{
  "intermediate_size": 768,
  "vocab_size": 512,
  "hidden_act": "tanh_gelu",
  "attn_scale": 0.125,
  "lr_head": 0.00894,
  "max_grad_norm": 2.0,
  "warmup_steps": 200,
  "decay_shape": "linear"
}
MLP neurons of a small language model. Each row is named by its layer, matrix (up: input weights; down: output weights) and neuron, and shows model dimensions 96-191. Each number is 500 + 40 x the weight over its row's rms, rounded and kept within 0 to 999. Numbers have three digits each.
Before each neuron's rows, "fires on" lists the tokens most often at its 100 highest values on Wikipedia text that the model never trained on.

fires on: "m", "v", "ch", "f", "B", "k"
L21.up214:510495465494443475529499538558476554477525523515480480452540459478468513499532419550509554407533489414481536446488498463456522600487461517476478500489489494575427480503533510534540546488499491481489539515529530538487510474478461479543473533475498465448499416425507488438488469510590509478
L21.down214:469556502467474545449517493445533492545494469488535463533482437506546534532518553503498433529471527518505500485494441533556499474505480444501534513487467528484513446539409467582498517474576438465523444535401559500441516592507522562471461485431387463520480504552436512502516486506549527532

fires on: "ur", "or", "an ", "ay ", "e"
L15.up266:539456504517511431521535533458454481483552497552505526433490474477513535460519461496570469568534535473505481487554619453444476531508574420483457532507532534413504549487490479472483531433475540451503489451540543569539478465550506472479483558470533503583523499444472511493470464535467433502
L15.down266:495471517476536470551505545549476518510551522538526536522463490584579475528454544445447493475558557468489582479465460509524565535432493407461530517485543465503516464495497536425515475488531436510506478466552468435532528486461461482454507459499484530431514464432503492500486517450547515438

fires on: "n", "e ", "m", "th ", "om", "th"
L7.up454:490539471462479465551556586448466485485445514490540498553530476481513533456461472575510474492480475554524516542555440419553481414446469500440500494489557518460519548516520426533555469504528467514479530498412480518510482505485536500481505475548448424444475516451532541548490504360464545427
L7.down454:547569464534539462478548515585526491510533456531451466521405526449463524514484547476456497539503472439438520573516457505475480458486560464509509572517421512554463524485527576594484510519479578448581544609452486438584454451519488470468532509466461535454567494534475512511414459514500507435

fires on: "n", "N"
L12.up258:502526403442455478500544486548479509549509416481503479517485481428525470496530514502458508502485485565515485403456463457551541527510493473540556505516520478422489498506548534519483456464484497505555510564526477450537536515486521504493553480481546496504555493457488532525456533432401429526
L12.down258:449509486451507485447575508529533509436443502461542371559442448459552487595500538482502410439512448531507520561505481537515498533434510547464514552512540502465510546442494497479468480446423497494579469547545491508499475476434459534495451483455492537534545550431554391483531471496519472482

fires on: "or", "el", "h", "ac", "ol", "op"
L15.up158:525569472530535552572481495484440483499528644476578498508441462584408507503511536486489513457514562427498517522511424391516448491542580547466541539459500481506490503498494531490534483562490440500498489501502507419438475468479471446461469478533523413481551454596453460490520472505493514494
L15.down158:466448593504478493434509511538521503476408506513479551446492527504520510508469498529442532450572456572499495459414519489486493494487437457485487476514550475508596525515483502500483517484427499474509500532484508491410513538461498454516490487489467480497531462482439457507477526454503490471

fires on: "5", "5 ", "6", "um", "8"
L7.up606:494573542502513440502470450428524469522427474460480540611469475550478541531492470483485511536488516446521480526541591420556459505474443517518541465537441507515526524487440400544476584500554490442425459500549501566515498480484561579486530514469516450436440548557486524586453486491506500509
L7.down606:580496459479446477504567492522455445531496449491428568473511578531497525473446511523464577437485460494448440543526497470496452493540556511548512497523478529473503559529440414504587544437444421573445474463460494510549502606453392475486459493569490479441448493508430561527525489543450507501

fires on: "ri", "b", "or", "i", "c", "ur"
L15.up577:458541511529595461452552501495517543518545565470562499471446478496492449487412485486528510507495522546413515432467524473513508440470575515522491550511383504499518498455536481515536398515554524494517533515511474521559540526449579508561507450502528495469454517459522481431471576456472526570
L15.down577:470500500461508487491466491528466446484490442540599509518498487480489457520594469520473504454491529501476485501442556472499390485535486535491439521478499431563512502516544477495530521484455456536474524498419542543545445567573489535468450521412506489546563490549517482500495535518546538484

fires on: "bu", "m", "on", "ch", "u"
L19.up698:488557501570503446518507542579421486484464555494482574494492448514500442424515462493498448486572513405473481463462471479538499586478489460502529476505471487471571492481527489502495540447479499522514492492531485397413521458453481462526493500485532457459497492453471543436507566530546485470
L19.down698:430483589458519476524579539480535518469484515529583523461490406418540444518488524518467443521442448483588557474524526482511463479561489570505465509494533454444472501535446467532484528478494459529539505522511512491531487505477427468406562516465522495490447579507439541577556450500493494546

fires on: "g", "u", "id", "el", "n", "ir"
L12.up729:508567513480444493454475467492570511520458524523488492510505533559531459535510450442538501540478513470528493563499440422522504504535534438469506487575582550420524459549497520477491535472543479459494520431506403508556487458498538503498502509474450490516516480527563475527512412492500458420
L12.down729:534540493516543529480510494466435446479484473537477459465470475549501492498530533417490476488557461518455555501510506519500564525551514508513455538443531534521432563493514549479466473456452503505473512543490515474569530558496547501493434544519479539509544503527482441450563474467519457521

fires on: "l", "p", "(", "P", "u", "el"
L22.up724:483523468507400509548496503512618520549500461478502454535519522566474537564472494515519433452495484456523498507541510556557495509533513497474600514553523513516512512500536434490438531434490431529485487437498494491492484478472484466518483463565523431501461562508513445508475507497519450474
L22.down724:569477472463480503503473475513426480447507498580453496520478489511505533445585509528467534553465464543511557499425492466471580462546515490484609465553546470561382505488508562477527527515475488529527534520393475517500484504506503497493480519496451473520514496481464492454510503466551494566

fires on: "R", "r", "-", "or", "i"
L15.up238:505503562537483429541571562506485540478604522478541496506490421468539508492534530563527486545521459502586479439497446484432482459445508500467466465516457475472472494414467557417512448482566497524469387458531569477477574536499535457490517522510524500533498415466495491444498483389463542434
L15.down238:502455499472501536483456485480504475439410524472509522518580511500508465459499435592496532532470515491486478481491483526503445460545519524514460513500500425513516531522484481585539519464474492564502555577488490522584487553503486482500550490477387465598461505505489479505435440577524514421

fires on: "\n", "e", ", ", "er", "v", "s"
L11.up64:536500499548477521544506599487471496432547585451480518590492499524449481503479474511543461556412432510470499516555511471556503439490451551552439485501509470519510483505553489551528509514464489443487563468459487489501527549492516429504508512513496551459475619562408485496449418500451501495
L11.down64:508511535489484489435569452442511522528518486468491463530457485407509514473476516475545543488498522566503510443513526503479508571513503496528510499497551553485533491506430532486522500528444563488587465456463473553427560484491427491415500507521514496474504413464511506398535472502489506526

fires on: "f", "rec", "- ", "Th", "ur", "r"
L19.up343:522519429483513563487519519534452476510427539456503498494496482513440455520489575481464477544483457506474557450478471443544511443529579515438468457471511477440452454526542479511535484509518475398412452459416469553512454447479496568489574541508516600518542613512485498503538479497482474475
L19.down343:512446533509552554508499510481526482457542544506486495481553433458418494503506427552504564487454518446512556456509502470535449553461490514480493565516520462476482449421464512563481545478532441511504604519519505531548488484498494464539439457508509485594469460502531492510505526518489481503

fires on: "n", "N", "w", "als"
L12.up88:523459449447481495468533501482506493558400500398565412542529380434529531525488484535400473482527459479491532522511500484452571518475454482506465563491548508469604449480451552517526485532494506514522496569445468458552432509499462500483481531492462500523581532549483490482513565530460508470
L12.down88:502498512445492464488538482494481512553458500493569474531572458473462464511496570552436484487467543506513546503454562413522544508431424427539546552456494527474603507519538521441522515522516472466519541526484443557520516428467550484534482480432525548433477534477500595500564493489523511459

fires on: "the", "e", "i", "er", "the ", "Th"
L19.up435:528524467577507531446535480439477501480581579519402550519515460537472522498496462506535438484532554378479467523454481577495488453556539534491558445465472462569484436438508453521494486508545533404517547504466477511555461535480486546479492513502484531548488560572463563576485442546450421514
L19.down435:487507465494510441468444375532545481431505456516510480418571563483487509470495507541552479433458491516516514479467526547524405524471531495488461497520471485477525507492423486564474497480478488502535597557496467539421519542557444482514559574481534481472471432449555554437484499435461531503

fires on: "d", "or", "o", "ur", "on", "n"
L11.up309:549504426558440436478486479471494540490473461500472513532472503503467565472453498468540524530472488529432487508457463516470488448531470537558509521482538558502532465493501596494530457483464522530506503499480523593507469607508511509500436489506487487558506456509542458513496533565515453428
L11.down309:486475522542497436561569469539547523499499547515492502530492548510613533454465462452536492553496495431540524500466483457455505514490458452557462515502523605535516505545509549509458577521530502574479495498456461524445507488412546416474464549548462498542513513516539440504497471426467539507

fires on: "8", "5", "6", "7", "4", "0"
L8.up592:557502486421513475512505483534546536567560522444577536530432471483457492489538481524521496356578477517532505551490559521453624492467481436497477464554488489463541487442513499510493478450493476479528454545491499454509500539518444512538458477582493459455439589512481504422476471521513547452
L8.down592:486535565447523494606487441460481513493497439481485534587467448522396463519563489441514488474560538525522570454431541501440501474537561588503541467508553501541476524515450570548475416508424546534492528491523523453535492496483415487500519495464497464483470539552509486514505493486561489467

fires on: "of", "i", "ac", "en", "o", "st"
L12.up673:471528423498467482548405518550472444618417426521562481445477584526508556513546432478489496493509522480524525523444457485491474493509532517539542529473542491523578524454509504517475503460538457514554452451496470425572474555536496444490505494577526478559529465533456463472484472472494520529
L12.down673:541501547468513543474520508462496534420549508480502485544541457491480438410424447526466476477487524535468396479537602514501508476501523484485434520492448543471531489549503598538471486493455474494540447408544514504480469503518515562415494511499454532508547523423470537486564580448520490563

fires on: "of ", "ate ", "all", "am", "all ", "ec"
L7.up314:476551511530564559560543456501463498510549481443544445480466514512512513506478506490527573578484510486502508488482527454512543519488506487505528593474475484534461470459531510486546554523509563461487503486466586407507516498495467514470532413466596509502582511451449508511513493541527469523
L7.down314:480513515413491497493469484496470486502483502539457483527477499555510545513527546518483429474523486507531533541446558540451466519538518524503492559456562533493551470551483540592433430521484491530439513508521473569480544473492521531474478553490518474478502510507482551504469475540439592447

fires on: "th", "ar", "n", "on", "r"
L12.up616:536539492572494507554565521437524517459551525455443542464493486500521452401509549420490452524496490492505458471530457437480530503522498542423507493602593523525554490520516446482569475504497535501495470508478427470477487487501536468537500509468488507475552495507569483568492520564580528425
L12.down616:538501467467489497413532523432558512495522482474569512499563482522539420489469484428476483459514571446471523522456434472509464433520477437542514488500510506502434569528460479518453505462506452515486521527554501503552473554501544539557519499537482460512454508526458524578422527557531582432

fires on: "o", "en", ".", "ar", "a"
L21.up186:457565490473476548537447456493484438499449494510527567513500475513503548478534445432479450481544502473443491458456453488494497515566425405480520455494504492563503459524540456534468471483520524450489463536510512493483474480582491512560484506509557530449502506523577493538446495455514458465
L21.down186:458451449500409453596473536450464476488504532441550519496478504545469470465507495494596522528497545535505534540473494527529480447448516475583477525501421459485571558475479453472462542543526405459532522434435520473513554536415570479517477500461523500497487489528498549450481446481583482500

fires on: "f", "e", "t", "h", "e ", "th"
L8.up565:458455518439459447471555536503456503484539457488475524513481475473452453516439461507491497466520544464424423479467508513496488455463568490564521544433487495438473470511522488495525472439478572500478505469568573497526496410501449552472521481540583616487490509439535471482619476542506504484
L8.down565:467489565472543548517474389558467490485426486556487491464536557434609513496509461546551555505468492521465562488534524437495495462522550546549554503488465527512557508481468497555528499557552514546493564487503550543433518522494532496508483469409463492436517518449452536498510444537500434452

fires on: "y ", "e ", "to ", "he ", "c", "t "
L22.up88:541504433538588502451521540534531495507447506556459592467515492431463561418557492486527410542515543486494533558519503550415492538549512426441465493499462502455538518513431497476522499528519505500504464471556431507479509434456527552458510463437581501499511552464543531515484480535497451513
L22.down88:467466555510463554590483491442501483544489468544485561495511489480487531470495496502493414379462493538518475497492469452417494535521509521518519445529556427486525553480452429517436479456524431460462454489473441494564478539490490552557443543536486488524440580467532541538494463529477471546

fires on: "al ", "er", "e ", "d ", " ", "n"
L12.up572:557550448476512509524565467455522475524516516458418535602600477489510472518508479518459513504542503529514487481526426434501472489468448478551468465387486466487535465547519413537585511472551469519475466452516502528551453476434495550560473501483556469506492531485534472482480565463529538421
L12.down572:510541483448489485478519522480526441464482487586440442525498582479452526487506521455594456477468520593428518453465425514495476529542534437485542439489463544469497403482498551493570489465505502456532504540514492410527527523513467497425489522492557566506473512501485543435441507531446514473

fires on: "ere ", "en ", "m", ", ", "y "
L4.up361:496581520545525531454567436499444505515502523507522411540528556471576515423465484495506477491531454422491457569543490522529505539464560461523472456502530519447501521531495475545504490478537475530512525511509557445499505533512523499524536441548448424510589539481512437490502496493443454535
L4.down361:478491505435445522549530458443527474503443609454519513531471505469556455444553402521435483453579532512456551476501537461501501459490476521453458476547386494483537527479480525465455513467514529547470484466493478564482544559447493447524469615482564490484529491473444489480493476476576457482

fires on: "d", "li", ". ", "i", "S", "h"
L17.up195:462509508508461573546467514476481584489484501526465428462475476516514464492503481554554555499521560494511551442476479453477521470575572500525492551540434591468530517488437502501534605424511542423457536544584534515538492489499481504526500496499567518527517499485490481430512464429482533495
L17.down195:420485487479476449537495481460441493516475507497452493549506487442503521412516487492467533467442470544465477474489463499492549491425522407490529526535464496517541597490497514484460502502523538518506487543482513477511489519507564488487502540513476427523474448514494514513551528498466514514

fires on: "i", "er", "or ", "St", "R"
L11.up364:575497469550504530543538502433514555513478510468421525536506445549498502506590471494572471541547559484549483504539393525531540510590478508484425478537500521467506539508499512532469506538606487412538431515511539533484497477525501530478534525506543483530498569522508514525487504477611504448
L11.down364:471493528480506479482548512524514496469518470497464604440556523499501474474442574541476492450459509499467506469473502524464555452488430438519459537538466470526536449425512483468519489481540568571449489493514520439434491591467574475565469455458556463464513577504508501487526549508460454533

fires on: ", ", "ent", "y", "i", "Un", "U"
L22.up505:483440502569569572496497467453523530466398520532440494495495465437515565477422491551545500520482462510479532518569519521457511492504452498508496532509559527463526529610488463476471529450462547470545526560460512468565484478494522528496500474511514495521508514522480491421513544500444479550
L22.down505:511531492477521461523541549513533487479508428597461410564439455533476541564530533588532510480501454518509478477506529551488473465431488451520494391505566521543522522536491441493467469506523455480406455546500490559472567506454509532476572526425531550483532580528472547595540469478469510440

fires on: "4", "7", "si", "3", "h", "8"
L7.up585:504592506506489465498511458543523519545561490470588534535463478444495504529489443512470501409432503491585536469473480547527526484499537496503509463557578420467504528576546535481573580406534462526504498557553493474573552454462498515522506495553548475488445522492411487518477513508498564460
L7.down585:529553457522500496487495493487502470498497555473475439544556477528513488559490466507461503415516419487562550501483479467494509458531470547523488465461470474552431522518487532517495497514510407494521535549544491433469457494480479457489481454499577501503501535460513564541537505506542463450

fires on: "on ", "n ", ": ", "– ", "e "
L17.up332:525556480481501464483498477525515469514505499565484512489536564449471499554535541549485533591535503474427543538484503518550526511445596511507514503488509502514540454505452491453509496403465533507427449520589546520528469568498534521561452479544490512508547465492526479538540460448528445527
L17.down332:514557499457488534513493472650469558464510509512483491472543540511391525549573481506441532532485452507523494523534497503451422539434568500417526458559538534546506515577486462490504527460438522468490485536485529571494503507498507515547456457442525538572540480498558550410539455490599494564

fires on: "e", "s", "b", "o", "P", "f"
L22.up16:486524460466468521465531434614458514589428560523552521501438427547422486526501529561499536563424501512511482474486502520496564420494539471523450542532465436488510503521451454463434509523540532526468449463458525499535555486431460533538416521422500424547548576413523528472547506505505491511
L22.down16:491428551524480462475465456507502538524570462536535554469518453481522525406479543506596485444571457526500494464473543461507571448466490550422471423462509534485454494470500493438570546467466483428490476464494491525524430570567573478461481486522469550537489492472507529486504460553533510485

fires on: "er", "e", "or", "l", "i"
L16.up654:597439524526526460486576530433514518509544572509487508548513497483522513452499439544557525514451499532483477459515507482504458499476515500508491490538467443461517522469472487504436522465505498460430484492522543489527586520488509502434516552465521482484553541469491476478468500475491560510
L16.down654:477530511555472519496476526540514529526521476544511543484547477442440439431417519447443531482569503442494564521461495545503523499499441508493519523533510489558412481437540520487519546489486476527518427407474551410487466536444459488505474484506483606456510517433493516514540516500410440513

fires on: "o", "u", "A", "i", "e", "a"
L15.up162:553485556485509498452480465476478440443472489526515503558528471427553585522431531478544470481518477422582501475548520489536492487460571468517437491510479412512542509525483511485439489530522515418511495446536470472516558506547516592622576558569488521447449485557532474511536513506487482539
L15.down162:479452426482453501545501469466424492438475461469561504483552490431458487444550478486500571439573504536490510478476517526571567455483455497566432496467481505516471493502494454433501554572422514452508518444452499509520577481475498525499438501545486490524496483489487441412496562496505548533

fires on: "W", "w", "Ch", "c", "ch"
L19.up491:470473486459507538488575481453485549519612567514468530477506470490443478471509507568446508564537499513499548534492505589473442498539434487474493355478474536494529498550506473470505472485497496485462531550577518475527438506484454498530509455425578483497524426478452528491486546492489514442
L19.down491:455502457526448501527539516497549501459476524634474451507497525517519435447450517487527481476487561508526484517494605550500503456521464498514516490575448462470499538502457465429535459551566555454499528505444474490523458493509463495518545524585512507464493593475536459563485461464578503576

fires on: "s", "f", "ers", "m", "p"
L12.up492:456500579443445456506487493529496537497494554459530521553526560446465514509553471517510464549492518557460545541487517524493484452537544481555464427502585534487506514566441593536477462471512457499536482482455473502548487471465505459488532481478575481524550573540594472497514471522467477536
L12.down492:516498498511439460546528527500474508472530499451473480489522495512500485504411511536481439502396534523514440439567488485534448480454504470551545463593548541519505484521478484522540483472520545485454518505453570460522502555595510573507552584489487513442476534576467527525491526555517566479

fires on: "i", "d", "ur", "h", "o"
L12.up241:522523511555480557582577488511491438500476452466548474536452531455520493498478507483510550453496477500547486530492438511484473503604498555529543446482574534507555450552488516479533421464486532441513483513403531474456501533537496482533489540435470453607537511559517408503512477551538487433
L12.down241:546531463521519540464507573494493543480485525533440497468542407502502577467471445504439447482453486439483459514497530452563479503484543476547394515461469506497428475539537446597466592492479514525521443455596466525519577397486489524494510551517501556534508543470534479536493505406497492505

fires on: "um", "ig", "us", "igh", "tion", "og"
L5.up498:506461500451538512462583514477475529539458477534470555502516471475528512513484506503484503498499500492520559498513540480439447492510595473515486542531531544477532434512492500518514496549575462514558484552497507546589532523546442512442517489487404500526485447478491574416539525408498563484
L5.down498:537498451555505486506495432533469482524514458520501476461471471477422488525523516483496523506476469513483490520410497430475526551469466558516506489570511557523549456481557519517490519545460472506523437444475502457464501538442438475517420521437478518465491499479542452535501603471520447539

fires on: "e", "be", "p", "il"
L16.up609:519492504507531531489506510581454496492530465474439495549569442465481474531518544508551480494456508475535471461466537566508475555550484542475460584555483446541496414525519561533572462525514507515451405498505468506488548462455441560494509405532435448510541502506530504555495575477534515463
L16.down609:474558524554496461473482433494499514491504481457485576527481449475519515548535468525472422547512417513498523516490528507515600484491493511427514469566515415447439515482494523530463502505492514551495510483535519599546503467535435495526503498443480535436434528514478486464565488529454478455

fires on: "ri", "i", "si", "di", "R"
L16.up530:546511566511539526532519451507532578480482482472601470497490477519527511525532480577486531469573510553514539526543408495505432424508471579540410512463497464473496541512462553557456548538507498525467508525570486501426511537450567544514483483469574533451502483485515527456476587453544563509
L16.down530:490464532455511512461568488489520499472490521556524502466553541420463492520466442523511491542501438586565483543520500479576519462532423468463501503514499438530569489538479505457530540408463556530471486513478468507515558539497555489483428434555484466646537485520517480463440455489526537438

fires on: "e ", "he ", "as ", "n", "his "
L11.up281:520505607523491461548466501473561508539517549513459536501567484474520545432536516492545419508536467468466592490511557451485567475480473512456413464501531445469531448526538444502453465495535499455537459520488541500551496411506466503527496494523540468470535564501530486440448510467576452550
L11.down281:465528537511419446544461503502589496496482435473568486538500482586504408526476475531421475555546492459506484550487565520591549551531482455426481561502473549477588509537422501571439507488495494530539471536507512464482472480494517443440487496464516448472491529485467525503490462518470508470

fires on: "on ", "– ", "ed ", "an ", "n "
L8.up677:498496493486544538471535480528416450508537439522465489538533539472460506499471509475505605566567461470496510507503504552617522454450548523476496555504531515504564485482462466547496474445460441467410489468501498548460561462489478520525538486599458525471530541395533453494490401503424495468
L8.down677:508531477476487550480438518601522491474480484490437490488516504527457508560511528576405558466488451511527480534542490559479462492469556562483547465495468528505504466526505397537515530490518503525550492460471512565474510509528584480481484480480484508467518525560470573535516453490507520503

fires on: "th", "ar", "t", "ear", "el"
L21.up678:468482522491532458585521490501516508491502571431559512428539454514528448488483571488475481467560405509458535483486487530509485523570493479563468432551553518457514448493505574500514429506468477401443513464485532510419502466445457515492473420486425508494512494528536463500453505553513484502
L21.down678:526480485497526609489504517472503559540429497507521547483519557503546458509495418462486500525562542480473495539471492469455535505514598477531490464436497557469492537495466513526461486479528446469512523456522526568533515548504471557487462540550533583475486525500505567557451431485488507424

fires on: "7", "6", "5", "5 "
L8.up676:562517420506514454514513510544558533539524459437491576576451464513533627421519488523435530441473514527492476499553485436544458577446494489474548449551435480494530499497524471533509521522454512511439501511437435469517521522419494517490508501544507515498491489461483518526510509546491501521
L8.down676:526484493466509581483516580483546411429482455569512566482482538538536489506481484440487510460480490478434525522468470518549466486572542420497542539517485497526481504469466480499515528423550520523383526463579545470464515551513499466468468504508601468559476479470433539551516501576546497503

fires on: "8", "7", "3"
L5.up700:490527503485543527548538468500597526549491570454567536584493494502466480439546549512446500465522496546487551443460540500495546549467538420578522532541561441478507467508573458539464518505539481530488475571489498471469472469522519450458499445511497492471499540563476526522462459537563522530
L5.down700:528484524450442524501447492467447479477529493480482520471405508556379449489505522536535495437519455493540538478426549521447467432487468484505556509582463456495490497471547511505493478528514480511575503485467514425443490542517460459504513508561523477486519523487468481430415500519575520525

fires on: "\n", "h", "f", "e", "ch"
L17.up315:489485504518525538479426518572562491547504538509506547461513445482445529520467487489478512489472464542422507436479483493566477473519493521554489457519479464502447477554434508500571548489456482494431450485514484421451497486431497469527488461466517485551649481530537518483511539522483526494
L17.down315:484517542469462474519510475497473549535470529506490465453510559479470539491502487545538436505450523597558520458534488483517424518469480489471520472480484540456522453406508509464543465543474544473538523495475471534485542552546551477476428525533509471525444508454440544451510510489577487458

fires on: "h", "als", "ou", "wh", "es", "e"
L16.up759:485423543550540495505446474513523455538471523479547444554552515573538557485549496556519412461531420530535450468506490479512558470449554536517478552510460483552541474515566493490502546447480516498518473506555488461443498493510486470488446505438422492509481470452557432519521529575495508435
L16.down759:520458441508485547404535505533515457517519470468441438531519537477497523438477454513494507514520454483386520474507521500551523491480518444475526466500444524512465487511416486488468543450582477482415532474507492512530457514471537470520475469500567474501449495528432516456499491464493469477

fires on: "oun", "ar", "ag", "l", "is", "at"
L4.up545:512500485472517498459502520596471527473522481492509512491460425525448502556532543444466516519482475484524533473529564466522493502495511511511553440513475582473477494475478527540519566494489515464537487533545520497471467449522516503526464553552492441457512530481575474588398483532505529444
L4.down545:498535444560526478533575456492521488501447519452475557461454550473422475487523460503507477496475508525491535506505475461426458514544471489539486542513450433489537515431483516439487521497546492510489446532393522567550548533489492445477507525469540582559505493594527515503552466483459555532

fires on: "n", "k ", "k", "ow", "N"
L15.up67:565490496438472465428501455484516557503491511455537506564586462522575563443532522521369495585501495541531524438407525484524518486462506520430473473556517462471504451513483565529508517495514491417469467457471544527454477547557528528514551488465465484534523435515530507574442548502510475478
L15.down67:478477484430541395529537428501551494507493473548567480497474461481509491585549548473521482460518457529460516430642472486501428514458492464517529459508489533537552494508536502498539439450524408490566498452485504488511453447473534463549416474453583564483467485447492445496595471448508500470

fires on: "y ", "s ", ", ", "ers ", "that ", ") "
L15.up602:466525501446542490441526481427497491518500536405562473504589502525559493505522468566508427498545510539527505609465501507442618532439539486517452519530523522499535551515441482529535472494439481505483520439547486514508528490478491572491529505492540493434559512432522495481487515496508522573
L15.down602:481476513433469502463575508497516486528494488523555518484456475518512534432478519500459429464536469524463515561519566479493478554501488493445426512464464512460533465427499443488507557495456468494558497530475458562480515506507527478504498517473555531487516562480570534523527521585493498500

fires on: "or", "man", "m", "ers", "ed", "em"
L8.up296:534486522491401514466535488481486526463514524484492519526519543542463547580564467550472439500484490528518458515493516576488472449525461514586491460435478473541491521459512572563493485485534426631557564482498521500478462484476422423423440483527448473456487484542509521494541480484463514540
L8.down296:536422509550529514467476499495472546476500483437461439494466497445487580491426454581494502499485512503525512551538486533500443486486513519550492487507516486507551496456557498506488505495451479518518437431502461520502525483497547485475546574445517470424529553502491539422589611568544432473

fires on: "ri", "li", "i"
L12.up575:526522563507514533495482463515508561521528492432533517488498451486502435455537497474520526498564519512465528534491434509474534428515537481537493533578466489486456501513476543584484448497532555561471492570586530489496470475479492533499452552496593551510542459547461429422436549443449514554
L12.down575:458472495509515507564494502435441444581489506527532426483537461469560470509545443495463499457512411536511521579526506453527518488538451550466434555485443411463511507408504467476402507441536545494455460536481454526463513561514588523500496469511563499518448511525515479384531551462522510507

fires on: "cl", "ag", "l", "s ", "or", "m"
L8.up638:484514508500535401502563523556577509425488559495521576518499460501441463491521516469439505547532422425468500516497517515527485510448540465523487477462487542457498498457527460437478499523543484514471476524522517500447501458533563490506479532520570472501475497522523499444443519497481488537
L8.down638:435470530521481472498493509535458520460419538474513523355475534501429494521506442490515443498496507517460488553423529385519465491513503479475519550515451486495456543484571498503527539492569504548424464475475574500513483462515495490509505543563527515536473526486460550462548435464463446411

fires on: "is", "ri", "ur", "d ", "r", "g"
L8.up183:486486406516453562443452579525460509492483521576467571506499443504571560450514532498559501541478463502512549479503491373473499519447612469449435477565490459483459499556526461545540432484583553461482459556517518572540565442483521559493543481597516506462494529456477489476484490501487580454
L8.down183:593446481470530491476514522472557481545457502519505432499518464532431502561454539397527516534505518448484476503569494529483470505544419412502473565478507475510531458514458484530500450487417463492560556466486428478466483509543504519525529465534469401474456470490510488497454489519507550507

fires on: "el", "e", "be", "ol", "ou", "em"
L16.up688:503520534481490504512481514526463525425481558434464465490567429529523506537510595486518544467535513464559524464521543525556465545487517505544441496529500483503499452450436482521478444527497504516541479508488436468418623476508425485486570504514474478437512479582445494512470545456502500542
L16.down688:509518575509438480506554478478547524433480473455501520513459419559529532600449540557430441485498505432489478530375505485492484447451457446523437529576531472520528519531496525457429496513532530531550499457486531562530455516498493484530498446473538450508484564439493510490425546503508469423

fires on: "Ch", "ch", "j", "th"
L17.up733:515544520551579476468501536578523474524532580546486488564512464430455483558594483511548549487517490526445534486465594521485467458415483496490460484466486480519613555563504470436532462571452529492442525489522463501492476479492454517485505501515536526440482480429440496517505565508485448435
L17.down733:475451537510512409550467499479439550524502480601518521551457534468494451525472551500488510471535558557490472513532536560537435546447484520448523426511518497475432453602541503485554431551554480463504467530485458446509497515443495522517543452492525463531528523440435472509504541495508532456

fires on: "t", "i", "e", "f"
L19.up3:453513489447532479392451469541506536533462502444464533543492508498524484567526535490468488513527505491454446461483488456591561497456521487502473464549450460485437495486503494514532520505499502398566504510508548411484543459535468568538517525494488524435510405472509486521591486503509502517
L19.down3:478505506458533585495540435506513506448485480615483512477492490514551504498496478568523525523481479497488562509544573516444638521572492512470463578538498440472516474460513511542583504448533484544504624474557531549552528543537518442522478492536494516497525496527542514534493451460459476475

fires on: "it ", "he ", "y ", "s ", "the ", "o "
L8.up568:456561462505563507412518528514463505504517498505504539503498444583433513485519527462481460521472512458481429501496542480483472510491473558523551521476483424486476523475472482559512520566523473504562492471536435517581488532495495501486487457435538540515480535506531537551623545518447540464
L8.down568:486511478468493544488513470460541592495552435552437494480487510474510548520494461551508471497469402524531444520467421491522510594521520463487567497535473477505466508515501509574431510481476488506480447458514520492517442515519425526490455495413493438467517533479522552465495542569507494521